Weights of a small GPT-style language model, trained from scratch on English Wikipedia: width 192, 6.35M parameters.
MLP neurons of a small language model. Each row is named by its layer, matrix (gate and up: input weights; down: output weights) and neuron, and shows model dimensions 0-191. Each number is 128 + 32 x the weight over its row's rms, rounded and kept within 0 to 255. Numbers have three digits each. A neuron's up and down rows have the sign that makes its largest values positive.
Before each neuron's rows, "fires after" lists the tokens most often just before its 100 highest values on Wikipedia text that the model never trained on; "fires on" lists the tokens most often at its 100 highest values on Wikipedia text that the model never trained on.

fires after: " the", " d", " The", " w", " m", "em"
fires on: "re", "om", "iv", "y", "ers"
L10.gate172:140144152121148149108070092115108113128045116137150149129095173195105092093146106154139138169107128153106111075117140123116156101157135140136146188117151109073100112126085144131154150129177085064103134046040139128150062107114188118122113081077170118079115140121140165070118056091166168153110159099129193100139092120129141075185154158127131103163123112171074088152098099126078175095099134158168162152146126140097145144156167132148135087106160053112056136167114079150131131051167186116155141132114133124169156139093125116145113112094097122132145133128125078077126080147134134137
L10.up172:091102123154145118103172138119110106209038168119089129151104206107039121124108085125105107153085173134142175120144101104146144132143181104149142163111095159168122124094087123139105107076124114107157198118152161123104136060120122115099104086109147149109058126146185173129172115123089115139119100217180145105109113112085132161112100065113115162083099111178109144093136092152126140115126102103113146181172087132146121140139165133138083060105172109102167136127117124143072076142185156090090090160106131079152126125095139086103181097080141097109153172105098124055138126124143129112
L10.down172:149115137106121159114152142123137155088187106102132089171151137137106102109134136135128170094081186087120170150150097139113196172137092075154101132144123099112159184155086128134108084055115097111108118162119159128126132149148151093157044099141082165123161112171178119168148149161181159080157129142121101127094099148080079141117178115202124164133133060087143075142161111100112086177116086070142091083157091146187152110168114133125090092179191130163161149149153114118110134169178151132066088090127161107101135085138096134095101192126121058122137128135133129102163067098128136074

fires after: " ", "om", "ic", "it"
fires on: "=", "e", "um"
L3.gate366:111091120159134101157097111062089132085127092082139150102114080107128101146122163097159133162194147166169136169107170149124107085192156167078126098187135127135107138200136161151203098110111094158146168140115121081154151126056136110085153135127149162097137140141127137130133166092145106096138079198130109172153182146144121090126090129117118148100155129118160166128163159083140140095151122112151108115160112113075150157138145137085185150138214123143168099140063097156170034109096095117156158142140124099098042124130029097147147099098108113140144169173081097117102122136099123134
L3.up366:036175103176113140075077073134123199122109047173106111110176124151131069148114104118124155164139124140165168178145126101108103060133135101133120112164157121167087104125110150128150121076123133131138104119117121078104182130106113092112139139103137177118089183154172119095173149113105131162121131187113114144185086167150111073127089203049128109085130133133195120166148135066160102121116122123128122172113115092136111108133193128145140158086128156141100104086089134076128136115149089084132152099153107103107113150102131137136122058068118103073115067119069176099169151104097173132
L3.down366:058131157115138160120157093178162107160132091150113115107178184108134170057175118116071137135107138112083143166108111114093085137093144127138117122109161165170132129068087113108089119148106170116129127098140116107085105104128037098177116160128147142130105097178156104182116184180142140129089217142106108111160122123091139156163126206116116118177173097094153129149119135150143089132120159097166158144134141159211089131165122151143165145145090134111071178087082114080125135137132124173082165097132128111081154195096122130097121109079166201138139086108117153135133155065153147061

fires after: " M", "it", "art", " C", " R", "ol"
fires on: "ic", "an", "ur"
L2.gate134:116122115104138096105139170088127107085118100172194104020121181148138131160095061105147106187119137130164150093102180071091131113113121112152170114152068192095144108121132137101130084130124144121139119083094153094202118081145138134097083108057143164113168135175083153134160137113146179107121178186132119127111141127087126106066129118089155127111063102118156124044146167156123115164161151123154125160160146116123152164165071148118100111091167145069093094084129115162135104151103085131142168119148138153116114102178053166156182139163117170103164145089143163180103119144105147140
L2.up134:138183153172093109158145180084153193158100118101169139168132162169131129019138142097105130122088114098130094216090117147120133169108090093144115115120167163113144124153160114074136093127132140146162173107109166169112169154098150113125166108145140093124167131138136073179109128127167139094121084124102093094160125093103100188114120068177132147174175155127097120120106125117047145125100093153076146095074130109123193152084113104103139072148102115140157133146128156183159087154173105083087175092134184085084181098155125117126156147132129120132138173176081075093131118122070163109
L2.down134:160133120174151081095058158106163122090133051153162112089103167115124102129113080133144165117096164123213118143180110060114173161123083101175125139178107155105122102116090172159168121114134075138145183160147201148138167086108144144133085114168136113119120097183126133134140102150155200109116152186097122114142163120079104119121161141162148155106138093166144081054150143113077142137164150100122139134132087143055140173155131139135124182094186145095091141130133104216122130116028086106113166115120156140116117132138100138154171079141137123063152144125079125145111099112090112134

fires after: " p", "p", " P", "ar", " I", " E"
fires on: "r"
L6.gate219:103117119085131101144127090133146077107038103157177153186118082112173169113133158081168124170117141157119155131200116139093068127126114131136089081180168144151136152143096113133097178093094132121133161100097137155162157137120164080076114116114126076160120109069099161160169131081176133129152170093131166064177132093107048076068149166062109109158142164099088137161152115106124146155140139098114120107154137182143089135134132122127151186133120136167100073168132169080167126107108117119097171170131134159153145097077184096213190121079150131115119145136163089112141136091117157149
L6.up219:121159100085197121134089123167129121088093203118147154049107178120130189140124112156139167088106138109105189120137162124117096080100099153106098135139141153108148140108133121151160153125082086154156118137121137153144161194098144135148098164156151168136127094105195130156097088055141089130075103098158170127102108125123153058098156116070093089138159128162116090102166141100080093176161148164078164042148063110106132110151126139131125178100135144128151113173113134073173121117160126164154178132105158116142140092159135142164122210185163168108102159072193172140142119093118103123
L6.down219:121143068174110098161108118141103092145137151101175124141161140059109225110082091155147115161128161125099098114080226133156137140101122164132101142105141161145088074163145168170124124138093068129119069134152099167138165126106132112150136134189167139153133108056211081181119087060116085090056119122110142141128139103148085139093134127115099153157140118117127107147110133138098134165088142155104159071135073157061130108173107097168103121098135159091135129187108104114134145129083097131150207096130120125137098148168137124143135185136103165128059084134132138171074082118157109134

fires after: ",", " Y", " the", " and"
fires on: " N", " A", " M", "or", " U"
L14.gate222:140117139220135111129097097114098113154176116097134160072151128160119110137117124128095144111160156159126152148085164111138129147153092137121143106184138118153097181083112076172123161124134116099090130146130064073065131081150064166172142166199122097105155096152197098133150123145144181168174101120115069060153108078123154158164119163142137167123150150131140073137117160137120123125126188146214152100214066142161129176149142146136158116096150111120092134158143105112190076117086160174140163098135133081128164118158154142057128116149150089183166128124116128101109092139183085138
L14.up222:133189148157090103106119132095161192064065121148092120119137171115116106128209133142152188161082152134130117137137161162139119158083128134118107190061081123109128091086069079098131180121129147118142120154097079150093114152085189157091158136094061049170117112134195161118086150111082101148130151077117087153102144126164169131113118057127150132113134155118094123122144158123131130139172100095151118147194087138133117145146114186096099137075107053155182140160134142155142122109199141139102162154186152141122130117139151182122164122156121128186119153099125135114130106059079159096
L14.down222:131120162140151102161091067120117150172154125086113157094147122142111143119093091158123129086127149159096179119089131102142154118104113110116102145171096170132154159122121083108149113127036171115099123106143080103119092125133122176142133096113026102097142108170183113079162148113204135148165169173155124157145112085106139162097167134125117153090118154133098132131187162145127105066123063108128129086201078144118146133190144124148165173140102099178173151148134132093148124138062139175118166180127137079065056125178123107168174117131163102162151149157071140177091097132174155082

fires after: ",", " d", " D", " of", "is", " |"
fires on: "ec", " N", " M", " T", " C"
L15.gate302:130055180153092114118136107124178097130122161109086162096137128098119091116083111149189070124131147133091206100127107066158100081089086169143107127104150137104110181150096125114140157089119172119140110123116080102146130179093136158149157169129102126111083136158180139066113169099157137134171189137142144121128108141069132153135118126088108137182145143103100146135178137089120131135101119099118118127182078164145169132093146193196149126120139133172147151126162117174156120120068193187077118138121111065086075120139195130089171078119106099091160145093170186115091142069163069134
L15.up302:112092128163075181185176078128124129131148127145166119143169104109106118134105153127147045100108124166099095093112175156138165164116094107212118124176115156161097120091100143146124155103128176086165155100143098148133145135142138138168106133138118052089140085125158144122127179111144123110172143139178203112154065070166083165090157155090102104122124156158185098104134225141102117038212090114146075108177077087148191151148095134096141152112130148152132190086093153129139130146129116119119163151135133147112140131129136120172115132146079095160164109071110116113105102163134096116
L15.down302:113121104133118098188142064164156099097145129159184089153075126098092136168119122065176143129133116148124137079100051146204133141158137112150106151137099108142100146138134122138108154084151096126161157114147181076129086179089040180084124120079078113112135134151196144115093212106112097147114187169189134141138126089082085158092138136077188146137217132119158177104088188140102163152131132163127131114114090098094174092138160120098091119167099142112134099105081104130152129125165114143086114129162144133105061118142108109078129089176110114112133107144144123086122137153078127087

fires after: "st", " st", "v", "g", " St", "est"
fires on: "r", "ro", "al"
L9.gate51:065082134152172107137112141096113072110141111090097149063133090133161126127164101091091083094127121141112126151120127130159125152156153129073176120059153132088163124084155110095080093099128123080108116095114119112111143081094091103087136110084139088147043139205127075082143166144199120127123154150133164117088165131125120132193165177124082148076136105142087161107157068166117178086170168061175188192123116087102086185155147147095132148186083121090093139164111144134106096126157117102120120162163109134101155100132072169108113144109098145176159140141069105121157109129149114118
L9.up51:154116146133149103113108160044155162130066170128162098194082144109114075195180122107146145157170165131183135112116160161141098090124125157148124137088136087143061161116094155191123198206070165160154102099162081085163114145079129164179156149100165046094152103139144080152117122099094107087145094107117133163174141090163110099148082113133118156108092140110143111131110111165131168134121101126113109155159140128134147143092070109141136160109107143126138167108095078065114156123072140131092154133123107037122107107061166165131154132140161194165114091107176132112109095123133117115
L9.down51:088157078119098126165109133209157144140051169123120127118154100107092158107096083098182153162081109094164112126175192148109136136125102101136148148159090127164204150148090174110107063167112116161177152159150139102164065157123124097057168119130074105066117096149161121099123158045155157136134109159116108135185180157141083147112119108104156098130193131073122155151177117093097160077137095167164141141178099111148143135097134161101129138087084126144123163092128110159183137130110109127091152108191128118143150153147113163107133117152087162096179187093120147162107134169110078167

fires after: " The", " the", " s", "ent", " m", "an"
fires on: "se", "y", "ill", "ame", "er"
L9.gate346:122142062057157139115115106164122139166127135163108159193167085150093124158132130133068125203064141105107108114095106075083123157184135061190127171119120113099178141098114155170108130109138125221134119049139117127133112172109150164089147107151136060092136164167128170180081105069083118140102116128110166087072107138156085084115116108161130094140103127155142114126133167096104143093077113113150159078110155214122135094096124109130144118114089106127124112158138113133133158117150139139140147171160171163215145157166135163148112177158107107069148110113089111184172155124121106135
L9.up346:086115176083120136074108103095099102131130158083141127150103165119154099124131101135164084155072177077175135141053151118090180156168152101160142102081092109127109140072134144153129148103108144194064119155157057172116147156154136075097055139073113119091089171146125131101123115116090112177141093114140122114070065124156135115117144104077152142159137097123141099119137122134091207131148094113138147141199111154136112131153145126102143114130166158122133122134090121121120122135160218162159100089187173141183195146105151157145091147142160166064120078205112152165150096110131091095
L9.down346:148153133091108167131135137179146154143141125111121098192132115172085141113090105106142185121106165122117088097072133140115166137173109096129045152143156114098116123107112154130145107113159096133124090190120172129073097111147113139119152126128054126150112141075115096161145124126148094164054123159135159111164110154130116131130150151123149101093117139124205181138115129160139165177098133165075162101137128169107066078141155111140106137088115102073144182070091137077153018173139101111133101116079151129180114110109153163075020132097145153195179146134131164090137124117150122064

fires after: " st", " St", " S", " s", " F", " f"
fires on: "y", "re", "k", "ed", "r"
L7.gate90:137129040169113126144155137148128076078102073118113139127090150145129163141149122143137166070116143081142158098168137144087122156199122118127178091134162100135124137139135123097118110139144128129172076153115149125103098100132187120102064136072102136191120144189134113143167174156101187088162082106115185088119125123089148183171170082127119158108135169161114149075100099125104135134171133106147127153080106114204181159113147132115134164194119132124102189167160030123107130091137150095148194139153157185154118144082094136123142123129094119187122135073144142126151098188148112199
L7.up90:090094128104139048132108126149090123105071123139130154135112107092088074149138073138137159065130126141090138085152182122144086129147082131116112099185160078100067144174196167164061135129149166091105120118121107094112199137136162144132098111123107048089164089122082154124134130114129161133175114134140116096103107115084117132086081104170130174109135166195088179126155090123134140094131072142150118108063134127102104125059124111110181096120159125126185213163081075153151130162178140168121150174108130130129110090120118146095163115057103108160129198093116103117114096139113099145
L7.down90:078104146037164134097070118132074170170099167128180122137120075067121107073121144137095131132094138199133117174140129148111143150124108141107145134141085126076132103178128127116101115090116098135141194068149073130122123104124090130209205113201146083081127152156109106137104130079121143158077084131166112070124151157108136172016125116141083125113164116117131155153112104061147160142141131107153118143136134171072143121088088051096185116116150102160152112105123147099139127152122105141103117121133145167071075159088129140117116144154139111109139170087150179144139101140107186133

fires after: "s", "p", "an", " St", " s"
fires on: "ol", "ad", "res", "ud", "id", "il"
L9.gate40:146144145134164143169142160161109085119187085078135116136128114132122041158095114125147110190094133152187106127107135131140146121118168158121082125146091121198114121114143154139154145160131155088090168072162115122101178172098136151121137135120151119153107138128073162084108107097102138107123132155108221090155112130096078088163136166148128161100164133139155052163222174130150187097116120073141140154085143110118177172122058140134075151107126093147116163107123140081085109160087101091160061107082126180155146108147125140034099107169130104172142162085106163134149106168114104139
L9.up40:128172152113152112149130065112137125150080111155125132108126167097113086170126129156132098165097109155109154162131145161169124177144133156173110120145142148098152076159156159143141155153135185033190110143176107145114175141093175162155098158189102120074088128103128105122144097175109113148162145056129113122149193124085137116120137106088152100104195104152147131165100107079136116113167106168158145154057100155156076179096109095081161152150130123139125162117129111114155117063147113198161159129147117127066147132132125210162083130118114090165190119160167166146135093027098126098
L9.down40:140089135115142173092180149081057139134088134121154159121177107131111114142103105146150186131147162154136090115075133119163065131143167140127087145112083141150118136119142125117101141023137166101108166151071125154133126119134176117181236204177114149126140148130046085124100168122097161118126134150198166142087102099115122161077094127098141135135132099158101127171151150112180093111094136143121180126131101141137115113112101154079124114140100072110117149118113147111094187111142189116130107093105110175161069143120162134119127190162128157186123100116084111194053130161139137071

fires after: "9", " I", "y", "5", "1", "ar"
fires on: ",", "r", "ir"
L6.gate350:158117105124071117066144130185117145124114094146117094081092144092121123099140154139145190125160082113074146144138145140167070144127162200087095061173157125114139128094137109128128173110130113133136173162175070210091166039068152114142080093167111132111179140133170172104152054120169045124122146087093135084137150110103187091085109157156207176116129129165113118126088066121132131090153136147145138110136126167132176093155135147094096162167097130108156140158133127146149118105161112135126164184090087140152152093118149116131122148115127119141116076140110180143180082099103112172
L6.up350:174102138089133166153156150162146083130087101157102162097124188128081182098162157138153109112143178104091174149112136123132104131086101137101124134114131121109109095154139126107130118106101137078203162103171092154138160064126164151172080063116133122143131098105148157102163058160129084130135149138133147126160152125125195137084160128091128180096101157110185154183117093080077149086096076138127137119131092123138112155206127155077058172182111111106176128142130137133129107135177118124126130135106145101167202083162162083156120174158169145167139140160175165070205093090104117186
L6.down350:090134122183160132138085158134143201097147108110206145134137051126144166149124105130125129120115075155106092133192123143159160116167050114145083089119158106113088111144120164188122147180146133131127078153119175104154122183110104079154145172112099104101055158123163122159091121127163133164089204110118088119135090172113091160134139133169103143134165172146125077058120149177135119176103208158176129141083145113151116099120160132160168136094144159096077143138137112131161177140128134134156156110074123171129103145117184178116127131088154095120174141102087109210149111124138101200

fires after: " in", ",", " and", "-", " the", "f"
fires on: " S", " C", " P", " D", "ra", " d"
L13.gate340:156146108111173079176092137140104098153174139107118141131112078122143162089134152142128133089123101164101143121136121105135161133096155120100139104162095166177083128154132102131081114138103210116077122140073100097095126068144102081170116094123119111174127098144097138084109150172177115148114124080159102071112071134126155098108100119132118113098179123088128116133163159067122111070092074078132167096184072131142193185088140093095098190082164109130140089100115084162168139135069140197195162174145145126075169099139116142153093107104077129177152142154134166089134092084177135079
L13.up340:176162087136143097131105122072169128114096128145077136127135144116107181130103186152061140204214100180118130151139087111140099172074086125129111139137071176128123104152171078120103069145084153121137183135131095125076175117179153101089107136160095115121148139121177122119091098175134111142128118068098126036140105122140131100150143149116114151119107104116135128185100076120104094087067082092137132139169099134094197152114124132112139195086068153147153163147066152188148069185093141145143104165128139139172145134102117176131096109141130133134141100179098114117133127077153087179
L13.down340:077140136085139129144172109143165097142116125083144080183131108118141085083168146165127064150086148189079151141105115095101109081133098117107139118155081113130085114147152116121117082142144158149080129148159096162111107158112121104120125168159088151135147075128134133188185090127183088146100123200105156117128025172047181129117105124109125078068098161116103122154126117086128138124131135092125107113120117153097193075129110158128154103078144147173133086137155130104127113094144165072173124045146126158109193088154103149074129097108095087042138147125093171159146140123150130075

fires after: "at", ".", "e", "ac", "it", " "
fires on: "h", "2", "y", "ight", "3", "e"
L7.gate259:110145117139115099175156122175118103163146105121158136175148140154178150155127097131127090123143164134142149145120101136143090126106169158178129124155112085156103149097156068154128143118116132160167142099166120082184139098069082137171067137133160121097117128127099161120163048148160111134092127129124109152183155081164044147105117133097156075076072197092178114167178181133152155155145121070119142091094133131105065189099172135128125103128142115133136069173106134165138088116102117156168146082142137077114075080094057182075129086119078151123095131099142160117177207119172129109
L7.up259:137090103102113118150143108116210130058124162088187092093128140103216088160101134152131082122146126120130097152094104120158119114129142172151151178202140162129137134048172080113115116083108147177137098115097110134118101128142153168098174109086179140122154133113117078152132148153155122154089108082114137166147099170138090132159133165099102118141133153141118148137128160126108201126139042083156137069120096185090098159067105149135133126159131131135136107135097069163128043183117114108139156098129180092122123114124123157121158114090143103099123126114124182224176157140182160058
L7.down259:081135167101156147132139107185163088176188151140156139102156161143132142196166161098116155131055157090082122170150136132068068142099113117191197111132160113143108129122127136104157125105168154139110161143127139135105095189177113111142098158144112117118157108142159074144136158192140144128132079118135128071129137144102109184122148139142082158090074135150096102093135140155084156136123189150127113138083152157154183170152143132115116119157138098148174125095087105128062155046138142077108161182123122081054148154168095218109166148119154098125143116100176119197155146106077109084

fires after: " C", "ul", " c", "and", "c", " O"
fires on: "an", "ation", "ur", ",", "id", "ak"
L4.gate235:156097130148121198180143189145110159160133114152131212070104141161155071140106144125133140108110156140154112099075129090113117107109153088108135088162075121111143148104098105166165025151092116168147123078160088139127117095096116163137136116114107147117175129101069160182125106145143107134124122132147128139150085151083126188134129135088145172105152118062115138131125074093157124181136104121133181157104172081108114108159143167093111089073109190145128144095158095096102145146159159092204185171147130119109148174174155127107139173078043168124114158098180129121095111061087133140
L4.up235:119150124126118119182171131058169123161121074102160184087127141144122164154074118132140115105153124102181103109135097132135083148140145124154185109186117114119075108129069172139168086147154084113225089088109209123146187136151100169124131112079157086092142171170094137104141123150132090110104159153136120102125125094116140143131143168119167100094110116064125144022111080083086130153105144086113132099041103130129090120144181163096104136151104126166142156110140120108122206186157067116096125110159131165126115100136121097169151178165087144110138126106111140204100111116100119126
L4.down235:108141133087127089151171097087133115102124061097134168118136187137075179222090089131114115106114160125187027148142081187143153186172178150183144094163168102135114098152151130114121085118139107138127121109122151117109154156132182101128111089108158098122160194149155145085115156156130141174117209107136133126135189120109137130128156132116171065126120116134145123116103144100146148082128172132186115135168093172111154141056146154212100150113114154124137188125101194100117119173132068119086118167135166085129138145173090140166131149139115162125097115159093081161088148106117136086

fires after: " be", "ct", "s", "el", "t", "|"
fires on: "en", "o", "ing", "f", "ly", "\n"
L14.gate183:114104173175124127093158119129118152131102112128144211125139104153122125128085109092102082067060101169086143175175101106117153110129125116055174113126111126094169125189160070093079054144137216156103158170118148121165169064099158094143133183134120134100157155093178096120114162137167111168121145115083118114110149131143083102125170132074114124162147108130140142126140098135081148136086147130125151086107088132110124138115121170132147165126051177117085132117126149068120135224154126114211086148111125149158074157078143083120138170168135132133080147151128162169098111180117107145
L14.up183:149141160132116146162116156149150140126126166172118116090151135135124094170129129149111109093131145173142107159178116135158145129136155134143143091170099127169166105190131052146073108157120150169116131145151197170102135108168125152133120154135136120076163155165116136115072180158109075111151095116094197108113182130160115120189155113108145203169190134093120098166064066096185099149126123123140061161145074191161132128133162110125135169157116159114150079082138187094163054101142152095107089110129149174213156142173153139160094135128104082140110114117172108194096102090093161148
L14.down183:058136125177182136125132170140171043111156146136143092131097188141133142126149100141167090137167163147127142070124210112141133126143105123149131095064166183137136179123141185126157100077114089067089109124155130160095114143129105161119107159197101159172130128135071168137170129152112143129181190124116094222101150114059134096176131126134137095096150121125177067145134175134158085122152152110073171101180148102120098135125162173172149094121157091132192135147101166117107163099113127140149131083116130138108145184183158175114148159135152201116089121131112085150113112140165121117

fires after: " ", " J", ")"
fires on: "=", "ap", "um", "op"
L4.gate121:161115111118167113063098173142161156123078128147157129124140117096125145195088128168142070199162111102116159103143162122140155103112149173114161124169153127133138108104084097135139126140120145148107132125129141088101159091083110102108080100107156136063139211073179107149141184110157129120082121140135134172160157160141081063025148132117098104116106110121124088183163171127125155132144121120098145088120110078081117166140187120067148092131052117120208192087165089134101098141136111115169151119125094165171110144137122122166172123122185139132170185066176104106133107161085103122
L4.up121:105175092155159092122085159118142185154104076165107158112116102134106134161119152125147174162180160162123177187103125140082131088176128142106108092127117186149108135069118104180133091111121100149110102155120162118141110126177128103197164130162154133110097114087133161103157137030069127093152129160073079056087143055139133096147070099090139151118120089126189175122137161170136085086136184108129125105084157073127099111163117149120116132096097195126096070112137093098104130167131132138094125172170072108123112058114111123083089173147125183140073130151111121111121135125125072127
L4.down121:127092094128140135124113100137209094134113122166162149210097147093179133176137159099099159183144099115104167136136130131147108135133118098131194186125158144125186079126134100115156139094132145126142063154161131115119098117092145121136071178076119165097131165043108119094149204036108139126085096108135075076131154091134155100194050105065068138122136136108066099092085162162204127078126119103119173109108142104137107122092064138075142163113109081126151171128095125087156129138110163117113146144126130138121104158105142119148086101130142171089116163134138152113089131104088093139

fires after: ".", "==", ".\n\n", " \"", " ("
fires on: "B", " B"
L2.gate7:100137095141091122141131132123059136078108172137152156147123178084113141199104155137120147145115130150111130119183067133067088162122096125158127101099090144122144132076149153177149060138159121099125146125134137062124166091139181162184120093148078161116153140124079111148101148096097178125075121100171160126157075153069099104091117110150169119102088170134148121131124134133087129133106156145176132165105088110138048145094155157156186193147164121144183097123110069178098121118079069164082214045118114113166135134097096122154151111102095109115085138153123178119122121178140173143
L2.up7:098207105138093139140132151102057128076107112153145171081123212105086111222099154134153142170106113138152125114195093170079080122184114115141103132076083127131133138035133136120117074123122093128072125165151082114110171091144119195139122105164087177108150136140090126142106157129110147147160120147140200134100086139148057102128106085120148084065125156123155155083131147118103151129089122148145135116146150104139044155077129135146110219137174134138142132169073087120110154151119109115118170134122095169156084135134103116088125113070115136113079154127162109142099141172109147124
L2.down7:144127141109115119113165083137155187123180179103175163128134126102143128069103134164150123115157145099166153143105136151086067076172116109130127127144109088164107123179072151134114159051068113084102106003118144140125115101145095165137131148129162127133100125119130106088159143140098113136075120061150105129076143114169101047123137142130109223181186104127120139120115089121157078128156154148130120135107126096120143118134086150108115081120171116159163123151139147155107147145157120129203158179112133114111147152147082066080098192177112126143167105076080190118160079092133091147

fires after: " O", " C", " R", " r", " B", " P"
fires on: "an", "n"
L3.gate189:145134136121121147062121153185151134119097075150147169138135122099189120121068108103103074149174084088157094122175169129118110130119132169141140058149145183121118102144145135146139155156149146056158198134117131135162145201179212140077143189168131151168133087135103101131130132116179122110167137156069146090150180163129092206081139064180143073161097140155152138131168143087118203140158155205183123103192118107111129154158119092126110131151147162187126119189134126120169126140093182096091104111142136167105127136137097128123104116117101175137136110133067128122145105141130119149
L3.up189:085110158123125125057089144061178095086152185151129147089112178151147124091124074051146064180091169107158149115182144125104104148087092205114099096188126160139134140140146144116113137132141132146106103139125120114157160150093069156103130051073092110144146172126118072138084088113139164133182129085101066126130128147111151147114117115117129120138131129157072131116107077162110097102159107145182157144053148105135109141171146142114152082095091090134196128115183108158111200128104139142095161112131145076134160127186120123084177111156098181155109082106156156128149163062112153149
L3.down189:093141127159134123100135130135172164136088105151151159139122143118203110199173067086125131085155096090156109140165146145092142173081148122135177083131102154119094136125115086097160115186130112073188183121129178178166096121099190108085151145151169134122122086103142147157103138139179160156159072080157142134103143125152097142102154069177213121174153098134098098086138146112150140150118121122121166134118121126068095152143129132141118113161134154176133118163136082168115130088086177101103108145130174216133151136161148149157152078158193168141165100073105109192103058179139161141

fires after: "19", "er", "18", "202", " k", "art"
fires on: "4", "n"
L6.gate383:104164144072088134035149105126086118074102118131108122092082050034095124115154145080175094098096156197131126110139178117147127138157165002115131125150122122105085167094131125198111138147120184106145119102097120123114104104108081095141133200134119070096145098188143137139130096112122129138093157115172100087146163135157135188151087178138086143130141041129117135120111130160148092162110161179131131116147115131092142087100108151086095134088124143141113115137126101109154073143103154115174073145157128161164110110189158147100142126128122131120135135078130133189095117067135135140
L6.up383:138089112109085137097141140075172136082152087169153144148154140148087163184153169128108123189135179156123098108118170165141062115166199129122099123181217169120088104098099178104089139096107143179153100135103095120125156143165126164136126202178190094153074175095129149148149179095109120146106201091141141093164164147177153155126096141106138125126126122116113120136123112162167197119125116164122130089142134118147107135163125116044179132171080134152138127116088114131097044133124139148117100149121156085184168147145126125117148087211123074154143124131099111128135114095176118189
L6.down383:085089149139107070130082062118178170122155116179123160126090097153051113162165094091103098098143078122118150082114205110157122126174146156129104117137086092116169090131090116141122084139043092156147109100109140111138115143130130168139161128098111160173141103150147102159082154069191121087141108160056172120091099131141125142151059139131144130074152138121093158114084151124216145128105124093193133144149074149107090159150124148149094135103124085118137145100147155113130122182108094149106167179080184173109077171110168111155152134092105203167139145089116133112069122109159134121

fires after: " t", ".", ".\n\n", " T", " a"
fires on: "ran", "B", " B", " b", "od", "P"
L3.gate87:139140145110155129146152124135144133204095097161136186088115210101096171091112083145125146101139173134102104141138105144148130096114137110133164095087154103196112113134123172127077110153135061097086151134146106144146096094109162179170110090129152138102140117138136120166086134169108147143115131175095148059087109111113100135098101110145165097130141128139140109144111173196158135080162134080165158123091147087141112100054148165102128172039185065089159128160149107174116117130110172204144196199135055138173157141147080115070108158147108100145054134123095144145126125160125100129
L3.up87:140178133138118159157158162135082130155160140108076159090156159136085169119124138124103188077150178126144112098160142177148099129098109135106158108066139105197171176135162198165063156186143197095073121168133112108136112094153153111179095083110084164140125096164148099145130143120131119133142162136108130106145110120155125155142136136202161112095131116163107123107120144164165158068133188098194131094091091156085117123077139114057110203068160122118209093171114136101128130112119122137136169172073076142167166110143106096173137142131116127095113097088170171150159105152095137083
L3.down87:120131147148137117116143084167093141144139180144148175146106096097225112060082128158127106191117109147154080144099105114070160097130127133151122199146069124133102183159099093127111126078138197098141110048122114167133112130120075112103148129118143137115117107092106063094171102108102154090104141072110129134130135142121108119074120116100079167208161092084142145104144112091107087193119139171129121185147107151172064135084116116194097107192109162131234101151140130087110131144157095109163097126134153150148125118135144132090164132143132162129107121081086114137122107099197097152

fires after: "v", " l", "it", "m", "ch"
fires on: "an", "t", "ic", "m"
L11.gate167:085085154154159128133172171058144053068126097144131120079132095141128106106111071106140131132160121179081041120148116098183120158095193169149152150117165153143160137150191154075092107105165177113103106172072155098193083141108094140072097166138089080125086183128108130164151163105144122128140154122177090135109149138107130119076147165152134130097109174121161123094155164152124103193145148158096146153107135081081111122116104109151118096151168134058078134150157140092122146173102131139128084087127117097116169125153076100184134150119141162093152105188102097100145159187128095167
L11.up167:130098117106169122149125113113149107123149103067159142140140097225078216122107104123159139129123160111096127162062061064144117200122078099140114124088093136126114058180111185135135124134113103104077117100084142167127092147133132141081079145160154121103098086099170154106160139118138143110065092115100117094115136090114151184120131126174154171101158092102104093083131121120105111056165137082126140121110172125098172144112092104135075147070119114126144081074151112148121144147136149086119103060093155128055106136149124102104173126154128213101159161063106085113146118123148144170
L11.down167:155125177118134184073192187113149112092117090154131115058127135110128147139102095105113153165099167159187110070124100117163128115113126133149136095163093137163090122144132129171139150137092165154183162181074104061166121171096120128095141082133134210165162156193102157109100083105147141111119145184140109120104128132073132116150104111091151142099086126086156123132105130154162119084095051119095182207179079117132099085105137200089156113133098117099136121126123145093125156103108084145105168115141119126138116104111148130078105191146133127156102073208121187100175108180125144164